{"num_hidden_layers": 9, "hidden_size": 256, "num_attention_heads": 2, "num_key_value_heads": 2, "head_dim": 128, "intermediate_size": 1024, "vocab_size": 4753, "hidden_act": "tanh_gelu", "norm": "layernorm", "norm_place": "pre", "norm_eps": 1e-06, "positions": "learned+rope", "rope_theta": 10000.0, "rope_fraction": 1.0, "qk_norm": false, "attn_scale": 0.0884, "bias": "all", "tie_word_embeddings": true, "parallel_block": false, "init": "normal", "init_std_qkv": 0.0277, "init_std_o": 0.00654, "init_std_up": 0.0277, "init_std_down": 0.00654, "optimizer": "muon_variant", "learning_rate": 0.00181, "lr_mult_qkv": 0.4, "lr_mult_o": 2.0, "beta1": 0.95, "lr_head": 0.004, "max_grad_norm": 0.5, "warmup_steps": 200, "schedule": "cos", "final_lr_fraction": 0.0, "batch_tokens": 32768, "max_seq_len": 256, "doc_mask": true, "train_tokens": 410900000, "max_steps": 12540, "dataset": "wikipedia_en"}
MLP neurons of a small language model. Each row is named by its layer, matrix (up: input weights) and neuron, and shows model dimensions 32-127. Each number is 200 + 20 x the weight over its row's rms, rounded and kept within 0 to 999.
Before each neuron's rows is what it responds to, as a language model described it from the Wikipedia text at the highest values.

Description: Ends of main verbs and verb stems, often split word pieces after "to" or a subject, such as develop, h|ire, g|rew, k|eep; also "out" in "Turnout" election-table rows.
L5.up73,204,234,214,226,216,201,214,187,173,193,189,214,206,204,236,211,198,210,176,225,193,201,226,211,209,221,222,218,208,189,198,170,180,202,196,207,169,200,228,233,220,190,180,208,180,215,191,204,194,194,215,226,187,173,163,188,210,181,198,227,204,194,209,188,193,196,188,184,203,213,178,196,194,224,178,179,200,184,175,195,172,206,192,207,192,202,209,208,224,201,176,226,185,188,178,165

Description: The digit "2" in numbers, mainly the leading 2 of years like 2012, 2020, and the third digit in 2020 or 2023, in dates, tables and lists.
L4.up977,219,192,229,194,181,225,200,230,164,209,188,229,199,169,210,236,199,202,180,201,214,198,195,230,173,238,240,223,181,206,192,239,184,184,205,177,205,178,229,192,203,184,224,171,224,217,171,186,198,196,192,195,201,203,217,211,179,224,205,165,197,167,164,195,217,180,198,157,192,218,201,214,228,209,185,192,193,211,206,242,177,198,215,214,202,213,190,189,180,177,230,197,214,201,218,176

Description: Inflectional endings that complete a split verb before its object, like all-ows, aff-ected, gr-anted, caus-es; also digits in sports score tables.
L3.up594,172,193,199,197,189,198,199,199,181,193,217,156,201,195,175,183,201,210,193,191,226,206,164,211,171,185,169,207,208,183,207,188,229,209,230,192,202,213,166,221,197,230,190,203,190,198,198,206,192,233,198,209,226,182,149,198,195,174,217,191,184,162,229,211,224,226,198,209,197,221,231,224,222,220,229,161,207,215,169,209,211,219,197,198,205,200,187,223,214,191,211,173,191,188,196,197

Description: Connecting words or verb starts right after a person is named, like son of, who were, succeeding, or his, introducing another party.
L4.up894,206,184,193,197,184,211,202,202,226,188,218,206,207,173,189,196,191,226,199,227,187,208,228,211,210,158,166,227,200,211,210,212,201,203,181,181,187,212,211,169,209,184,190,169,204,240,185,226,222,226,205,191,190,179,193,200,162,197,173,217,208,198,200,154,187,167,193,193,184,196,174,236,206,208,171,192,189,204,210,205,217,186,184,242,214,218,226,213,240,175,205,221,174,202,215,194

Description: Single-letter word-start pieces right after a hyphen, parenthesis or quote, e.g. re-elected, self-conscious, 20-yard, (e.g.; also odd mid-word splits like In|sights, occasionally the only.
L3.up818,206,180,213,220,198,212,184,257,196,213,166,187,174,217,209,195,218,203,191,214,184,198,175,204,204,215,248,204,205,249,176,167,215,213,191,176,179,195,215,203,213,203,190,226,195,200,180,209,213,201,202,211,221,169,201,230,225,187,204,182,184,168,235,206,220,199,201,210,185,218,181,205,205,187,220,212,187,201,197,206,222,178,168,185,148,227,212,193,198,171,169,223,211,187,189,208

Description: First capital letter of a proper noun, mostly J or K (also Y, G, Sh), starting a name after a table pipe, comma or "the", e.g. Jello, Kevin, Java.
L5.up225,208,191,166,191,223,243,176,200,150,194,209,189,189,204,194,168,179,236,235,187,204,246,204,187,208,219,242,197,199,209,200,194,213,194,207,154,194,194,170,203,186,181,201,221,232,160,209,207,198,188,213,199,178,212,234,166,170,181,201,223,180,227,191,213,202,191,205,183,218,222,224,224,217,207,219,173,219,211,171,214,248,183,189,199,210,180,145,189,216,200,225,216,175,199,180,187

Description: Lone first-letter pieces s, S, J or j starting a longer word, as in s|ort, s|ource, J|une, J|uan; weaker on date digits and Released: colons.
L4.up584,191,206,193,224,208,194,238,196,200,207,211,185,236,215,202,163,215,226,202,209,227,217,229,186,196,188,206,228,187,217,226,171,236,176,216,195,202,196,199,196,223,229,204,204,176,181,187,196,228,215,208,217,184,178,198,185,165,211,192,206,210,189,200,181,227,181,242,189,190,203,203,177,164,210,218,224,196,187,186,187,198,222,206,266,166,199,190,202,259,195,201,162,183,155,202,192

Description: Markup tokens starting lines in Wikipedia text: bullet dashes in lists, table pipes and |---| rows, == heading markers, infobox colons like Rank:.
L4.up51,246,234,213,187,213,227,185,210,219,198,216,170,203,199,187,214,210,213,184,194,179,200,227,182,203,211,181,168,229,185,177,209,187,216,188,214,196,210,201,186,235,236,193,204,187,199,164,197,220,225,179,180,208,188,186,191,196,211,184,197,188,182,190,198,192,186,214,185,177,218,191,254,198,176,199,179,214,200,189,196,197,176,204,212,214,197,210,216,193,177,238,224,220,205,180,211

Description: Final piece of a verb, often a transitive infinitive after "to", just before its object, e.g. repl-ace, prot-ect, cont-ains, to treat.
L3.up424,160,216,196,216,191,204,229,221,205,199,212,182,178,198,208,204,220,170,195,186,213,186,202,213,194,207,193,168,165,207,209,204,164,232,186,204,164,204,203,195,269,178,150,193,226,201,236,179,208,227,234,223,162,206,192,218,206,200,205,185,201,198,192,194,224,218,191,189,194,225,199,216,192,216,185,199,191,214,161,181,166,201,190,204,227,184,200,202,231,196,185,215,187,169,203,180

Description: Determiners and possessives opening a noun phrase after a preposition or conjunction (as a child, with his winnings, before the), plus table pipes and word-start fragments.
L5.up743,169,200,198,215,177,198,201,208,175,161,245,236,203,187,165,238,180,196,174,208,190,233,188,224,157,235,198,199,176,201,176,212,194,219,209,156,212,210,196,211,229,175,221,208,218,202,193,209,218,201,220,198,180,203,178,157,220,181,183,202,224,217,175,193,198,214,190,178,205,198,164,204,217,192,195,210,209,206,186,196,219,204,197,261,194,211,181,206,215,172,165,180,132,220,192,213

Description: The word the (or The) opening a noun phrase after a verb, conjunction, preposition or period, as in determine the, and the, despite the.
L4.up686,176,177,211,184,189,191,256,207,200,177,149,206,194,201,210,204,199,165,219,233,220,177,176,219,177,200,208,225,205,183,191,220,212,201,186,197,247,230,201,209,232,197,161,220,210,217,196,193,194,189,222,228,178,213,181,185,204,221,192,199,199,197,187,171,171,144,235,169,198,220,194,189,204,207,217,197,218,194,200,197,159,225,220,217,213,193,175,197,196,212,225,219,221,230,212,195

Description: The first word of a new sentence, clause or table row, mostly articles like the and a, or "first" after "The" in Wikipedia text.
L3.up885,146,189,202,170,165,192,227,194,194,219,210,198,208,182,195,193,211,191,219,233,217,195,204,222,209,214,207,169,180,190,194,193,206,215,177,207,171,194,208,200,217,192,199,162,184,207,202,223,190,210,192,219,218,209,212,196,201,214,213,199,192,207,178,196,176,189,223,224,169,199,196,200,231,197,228,211,172,231,217,196,168,212,183,205,194,216,188,223,206,192,211,201,164,190,184,196

Description: Line-initial hyphen bullets opening list items under Publications, Works or Sources headings; weaker on first fragments of split words, e.g. paint(ings), fire(men).
L3.up298,141,159,212,181,169,213,205,223,177,186,206,180,180,180,214,186,193,195,205,189,182,191,219,193,206,200,187,198,178,187,203,165,228,235,220,210,213,227,195,191,214,211,218,197,205,182,190,195,204,198,191,192,219,197,188,154,225,201,224,166,180,170,213,191,188,183,199,199,210,190,172,172,237,161,139,222,238,213,193,169,197,200,203,197,217,205,179,205,223,182,217,198,178,215,212,223

Description: Ordinal words such as first, second, third, and spaces, pipes or line breaks before row numbers in Wikipedia tables and rankings.
L5.up837,187,191,179,199,169,177,203,229,196,239,222,230,214,183,204,205,178,198,219,202,193,194,201,230,221,196,223,204,199,192,192,205,172,246,194,182,218,195,211,207,193,214,175,213,199,238,194,210,212,164,175,187,221,228,220,198,168,176,202,203,196,234,232,181,186,234,220,177,202,163,221,217,200,221,180,201,193,193,180,182,208,239,196,206,209,177,225,185,264,204,226,182,176,191,167,222

Description: Mostly "the" after was/are/as opening a predicate noun phrase (was the first, as the mechanism), also "the" starting theory/theses; plus first-name pieces in credit lists (Don-ald, R-on-ald, C-ru-z).
L5.up744,181,171,226,228,210,193,206,204,192,179,211,201,237,191,213,205,231,193,192,217,192,209,182,189,227,211,211,222,214,214,236,190,173,205,242,191,186,182,203,219,190,199,215,181,189,188,231,228,180,179,200,174,194,216,182,220,197,216,197,220,234,184,216,206,207,163,187,188,213,211,200,182,198,210,221,203,202,215,206,247,186,222,161,223,214,220,189,217,202,178,205,233,167,184,171,200

Description: Word pieces inside proper names, often Romance first names (Alejand-ro, Frances-co, Már-c-io), plus "by"/"of" just before a name.
L4.up415,211,191,193,226,203,208,208,252,164,206,220,166,179,161,193,231,201,217,213,232,211,207,205,208,164,201,195,207,197,171,205,159,220,209,210,181,185,226,201,196,180,198,200,184,164,204,221,162,222,224,208,204,211,188,163,206,242,194,211,200,198,227,189,206,199,213,193,215,192,207,195,197,192,214,206,219,203,232,199,160,185,213,245,231,222,226,241,237,198,166,197,216,185,209,191,228

Description: Line breaks right after wiki headings (== Cast ==, = Name =), and first word-pieces after a hyphen or space, as in left-handed, co-hosted, Aeneid.
L5.up971,210,187,185,213,222,204,223,209,207,186,184,203,180,196,184,220,170,167,192,212,194,186,189,232,181,206,210,217,193,201,220,171,185,192,221,201,172,211,202,164,201,150,182,195,221,216,194,215,180,216,188,242,175,206,205,196,241,232,204,212,214,154,212,178,213,208,188,225,199,197,170,192,194,227,168,198,169,179,181,200,189,172,213,190,187,185,237,194,174,180,189,164,190,182,183,188

Description: Fires on the separator just before a new entry's name, mainly table pipes and list hyphens after a line break or row number (| Cincinnati Reds, - Billie Eilish, at Boston University).
L5.up667,214,192,204,205,235,209,187,194,194,183,171,197,202,196,198,177,211,196,194,197,195,228,205,198,216,180,193,185,200,230,174,199,196,228,215,199,202,221,173,205,218,200,214,188,202,203,170,242,207,203,184,177,210,192,176,172,187,195,144,236,194,202,182,216,167,227,207,184,194,206,204,208,171,192,218,196,174,190,195,148,194,200,186,199,194,204,225,188,189,202,205,205,225,222,169,205

Description: Fires on the blank line right after a wiki section heading (==Climate==, == Schools ==) and on rare word-initial capitals J, Z, Q beginning split words (Jazz, Zone).
L3.up474,211,256,224,191,230,204,203,199,209,213,227,169,205,179,205,215,198,188,208,214,207,209,190,184,218,209,213,211,211,238,191,245,205,188,168,174,202,198,221,183,178,203,208,229,193,185,256,179,195,184,204,151,196,176,223,194,175,189,157,192,234,233,197,182,230,222,233,205,243,170,232,221,201,208,199,201,202,204,187,219,153,191,217,207,193,187,191,187,203,201,200,195,184,236,188,218

Description: Function words inside German or French titles and names (und, des, du, nach), plus the leading 2 of years in tables (2010, 2003).
L5.up372,208,172,231,219,195,209,212,187,214,260,213,183,176,193,210,171,205,177,216,224,213,208,196,214,203,208,200,190,203,186,165,217,198,210,173,193,174,204,219,188,190,198,210,177,169,219,189,194,190,243,145,202,206,189,225,211,211,182,232,170,206,219,231,218,181,205,200,196,211,172,211,199,230,216,206,190,225,188,192,175,220,244,201,220,169,159,200,183,182,185,181,201,186,224,165,187

Description: Word-final pieces of transitive verbs (c-atch, requir-es, to stop, to block) and "of" after action nouns (release of, building of), right before the object.
L4.up737,212,193,224,204,211,199,203,215,216,196,226,163,199,201,158,213,194,199,199,223,205,161,192,195,168,193,169,182,206,196,188,194,202,192,201,207,191,208,214,207,214,164,182,177,219,225,187,180,201,188,207,216,226,194,189,230,194,204,186,217,209,201,194,189,178,214,212,204,201,182,219,200,233,181,197,185,205,173,190,229,212,177,196,214,212,164,210,202,192,189,198,203,186,176,208,133

Description: Spaces, line breaks and leading digits just before a number in tables, numbered lists and years, such as row ranks after | or the 0 in 2015.
L4.up790,193,192,177,186,200,192,211,177,179,209,196,223,201,189,182,200,162,219,205,188,189,184,184,248,154,192,219,196,195,184,226,203,225,188,183,182,200,206,233,187,194,194,183,219,171,182,223,200,196,213,175,180,215,241,186,208,209,185,216,200,164,188,195,188,180,205,217,207,205,190,209,249,240,177,213,187,166,173,211,172,161,191,187,222,207,220,216,197,230,204,200,149,157,203,186,193

Description: Prepositions, transitive verbs and verb suffixes just before a noun-phrase object, mostly the, as in president of, support, executed.
L4.up799,218,234,182,175,185,180,192,159,202,221,225,187,184,202,225,201,219,229,226,244,200,200,205,212,204,217,179,220,155,203,210,224,191,203,191,206,196,233,212,219,220,195,173,188,205,223,177,199,202,192,194,221,206,186,192,164,163,182,178,187,205,203,182,209,188,186,170,209,231,222,213,223,171,198,213,207,203,152,197,185,170,193,187,187,207,224,230,182,224,215,213,211,196,199,187,202

Description: Final word-piece that completes a multi-token word, mostly Spanish/Portuguese/Italian names and places (Cost-a, Deportiv-o, Eduard-o), plus a year's last digit (197-6).
L3.up7,161,177,180,244,180,215,219,209,199,163,170,169,207,200,239,187,210,192,190,178,205,187,199,210,168,192,207,179,202,239,197,199,201,206,171,211,181,171,200,176,213,186,186,218,194,260,220,201,194,185,205,185,212,184,191,217,191,231,200,234,227,207,204,181,196,235,229,205,174,209,225,184,168,180,185,232,182,217,195,229,235,180,238,184,203,232,197,215,236,198,194,235,171,200,210,203

Description: Tokens just ahead of or inside a person's name, such as "and", "by", "such as", titles and name fragments (Carl-os); also digits inside years and ages.
L5.up154,217,180,163,209,230,263,208,198,195,187,204,180,221,209,205,219,181,155,198,197,165,212,206,220,218,203,228,226,203,226,244,203,172,208,209,204,222,239,185,189,207,201,187,192,190,241,187,222,212,190,163,174,196,193,159,186,214,196,193,217,221,248,180,201,222,197,219,199,228,221,160,185,199,193,212,213,174,188,209,212,211,213,195,230,194,225,202,186,200,187,159,190,190,196,171,206

Description: Non-first pieces of split words, mostly verbs after "to" or a subject, such as repl-aces, manif-ests, reg-ister, diagn-ose; also some names.
L5.up558,148,202,196,215,197,188,197,201,223,206,197,188,144,165,189,196,197,230,240,242,200,177,207,185,187,162,187,197,182,222,223,195,202,172,210,194,200,264,212,245,206,220,171,196,216,218,193,171,191,238,222,235,165,199,163,178,195,194,207,186,208,171,208,206,210,222,214,175,180,232,213,232,189,229,226,196,178,189,176,215,215,253,192,237,209,225,184,201,221,188,197,207,194,191,205,200

Description: Fires on the first piece of a split word, like en in enemy, environmental, enough; on line breaks ending bulleted list items; and on a year's first digit.
L5.up881,179,220,171,198,190,207,228,216,209,200,177,188,214,228,198,201,218,182,227,209,218,176,225,187,182,219,202,219,189,189,198,196,196,226,216,192,185,176,216,235,214,200,207,225,190,221,192,219,176,190,203,199,229,179,179,219,238,186,213,237,165,233,185,214,205,206,205,161,193,188,190,215,199,217,194,233,178,208,196,227,210,219,167,206,222,183,216,194,211,182,164,191,209,177,181,189

Description: Second line-break of a blank line before a new paragraph or heading, plus opening == heading marks and leading | of table rows.
L3.up672,199,193,191,189,194,180,156,184,228,204,198,190,205,215,245,184,180,203,226,171,221,215,238,216,186,206,216,181,233,176,204,236,184,213,197,225,192,197,195,193,226,197,213,214,183,231,193,197,205,231,205,175,181,206,212,194,181,196,215,239,212,205,203,206,169,223,186,191,186,214,168,185,168,222,200,178,207,195,209,203,185,210,189,191,215,160,235,198,213,223,195,192,187,222,198,216

Description: Nouns like film, study, book or documentary, or the "by" after them, usually after a year, just before a title or author is named.
L5.up136,195,231,213,205,210,213,213,206,191,217,174,189,221,165,206,185,191,220,176,194,242,179,189,204,195,188,191,167,191,217,240,197,184,178,185,245,203,187,220,212,184,201,185,173,199,227,194,189,205,192,172,184,219,228,193,181,188,201,237,190,207,156,201,223,149,216,201,198,199,234,200,224,196,196,215,187,226,241,208,194,199,173,176,238,190,208,222,209,228,214,203,186,189,223,186,183

Description: Separators like table pipes, colons, semicolons and "as" ending a name or label in structured lists, such as "Liberal Democrats |", "Coordinates:", "Maxine Peake as".
L3.up1023,157,214,222,222,209,217,205,204,204,166,209,216,165,182,211,182,201,211,239,213,186,207,202,205,217,227,188,210,199,220,215,194,213,204,214,199,183,195,205,178,180,164,205,200,213,209,197,204,213,181,189,178,194,182,219,183,194,205,232,192,211,197,193,208,168,219,205,200,214,221,188,183,220,169,193,219,192,218,200,169,216,202,217,238,210,219,191,202,209,197,197,168,216,202,190,226

Description: Last token of a noun naming an event, product or work, often a name or title follows, e.g. album, release, coronation, production.
L4.up381,191,235,202,207,208,186,246,225,159,220,185,187,175,183,193,205,185,210,206,149,172,190,174,206,208,201,169,202,236,175,182,199,185,176,202,186,176,204,174,209,199,168,196,219,225,215,202,184,200,188,153,221,174,212,208,172,202,187,213,185,172,197,227,222,187,181,199,174,194,206,215,177,198,167,220,181,205,221,187,192,229,222,201,215,170,165,237,215,226,201,205,216,143,182,196,200

Description: The digit 2 starting a number, mostly the first digit of 2000s years in dates, ranges and table rows, such as 2017, 2001, 2018–19.
L3.up878,187,200,189,195,231,180,230,211,203,228,202,198,184,166,204,205,206,189,196,187,229,190,182,250,152,227,226,210,205,202,173,251,209,233,187,235,192,222,208,190,170,189,193,199,197,193,207,166,222,222,192,162,177,201,237,204,195,206,194,216,211,195,179,218,198,209,199,198,228,195,209,204,208,220,241,235,203,189,152,225,186,193,202,201,219,200,182,228,190,198,199,188,183,165,181,224

Description: Lone e or E tokens opening a word split into pieces, such as e|lements, e|astern, e|levated, E|cho; weaker on words like the, new, Old.
L5.up383,207,197,219,214,225,183,228,185,192,173,199,200,222,203,209,200,207,204,186,214,188,208,194,190,218,205,190,183,262,176,188,213,194,228,183,194,189,200,204,211,210,198,187,184,167,216,170,221,195,216,200,235,165,192,250,242,210,210,222,215,206,187,197,209,187,202,232,162,179,203,202,174,231,213,206,166,162,214,188,194,208,221,211,220,217,182,178,217,231,172,204,193,211,260,216,205

Description: Possessives and articles that open a noun phrase about a person's or thing's life or role, as in "his death", "Early life", "as a Crown Counsel".
L3.up254,192,225,160,168,170,191,203,192,211,184,191,225,205,189,210,215,213,187,176,220,237,222,200,203,243,198,174,207,208,205,192,169,182,209,178,174,210,209,219,192,222,206,239,193,172,229,168,216,178,215,193,208,205,144,177,181,226,211,213,173,212,194,238,185,166,208,176,161,191,214,165,187,182,186,207,194,184,209,201,226,186,206,241,205,183,195,211,199,205,204,202,188,177,183,212,232

Description: Line breaks right after a "= Title =" heading, where a short description like "American librarian" follows, and mid-word pieces completing words (so-ft-ware, f-iction, R-ear).
L4.up877,211,221,179,209,167,184,228,178,229,202,201,180,184,227,185,226,217,184,195,204,247,203,212,196,222,180,215,201,216,209,199,167,218,193,213,198,218,203,208,216,236,200,183,176,173,200,178,222,185,232,184,177,182,221,250,204,190,180,211,206,185,169,225,216,183,184,214,185,198,217,195,216,157,219,240,208,213,206,199,197,208,149,179,187,199,169,200,206,223,169,242,201,206,229,229,236

Description: Tokens that open a descriptive phrase before its head word, mostly opening quotation marks (a "pretty relentless", song titles) and degree words (very, extremely, more, a).
L4.up990,177,227,242,204,190,211,183,204,188,234,234,201,209,229,184,187,206,252,211,195,165,206,197,218,177,203,171,176,191,183,178,202,205,201,179,156,194,216,234,208,221,202,178,211,190,182,208,191,193,182,197,188,184,197,204,235,205,198,204,189,193,194,196,182,228,180,202,206,223,170,173,184,201,229,209,213,181,213,163,238,166,223,172,212,210,206,177,236,213,193,211,169,213,201,183,197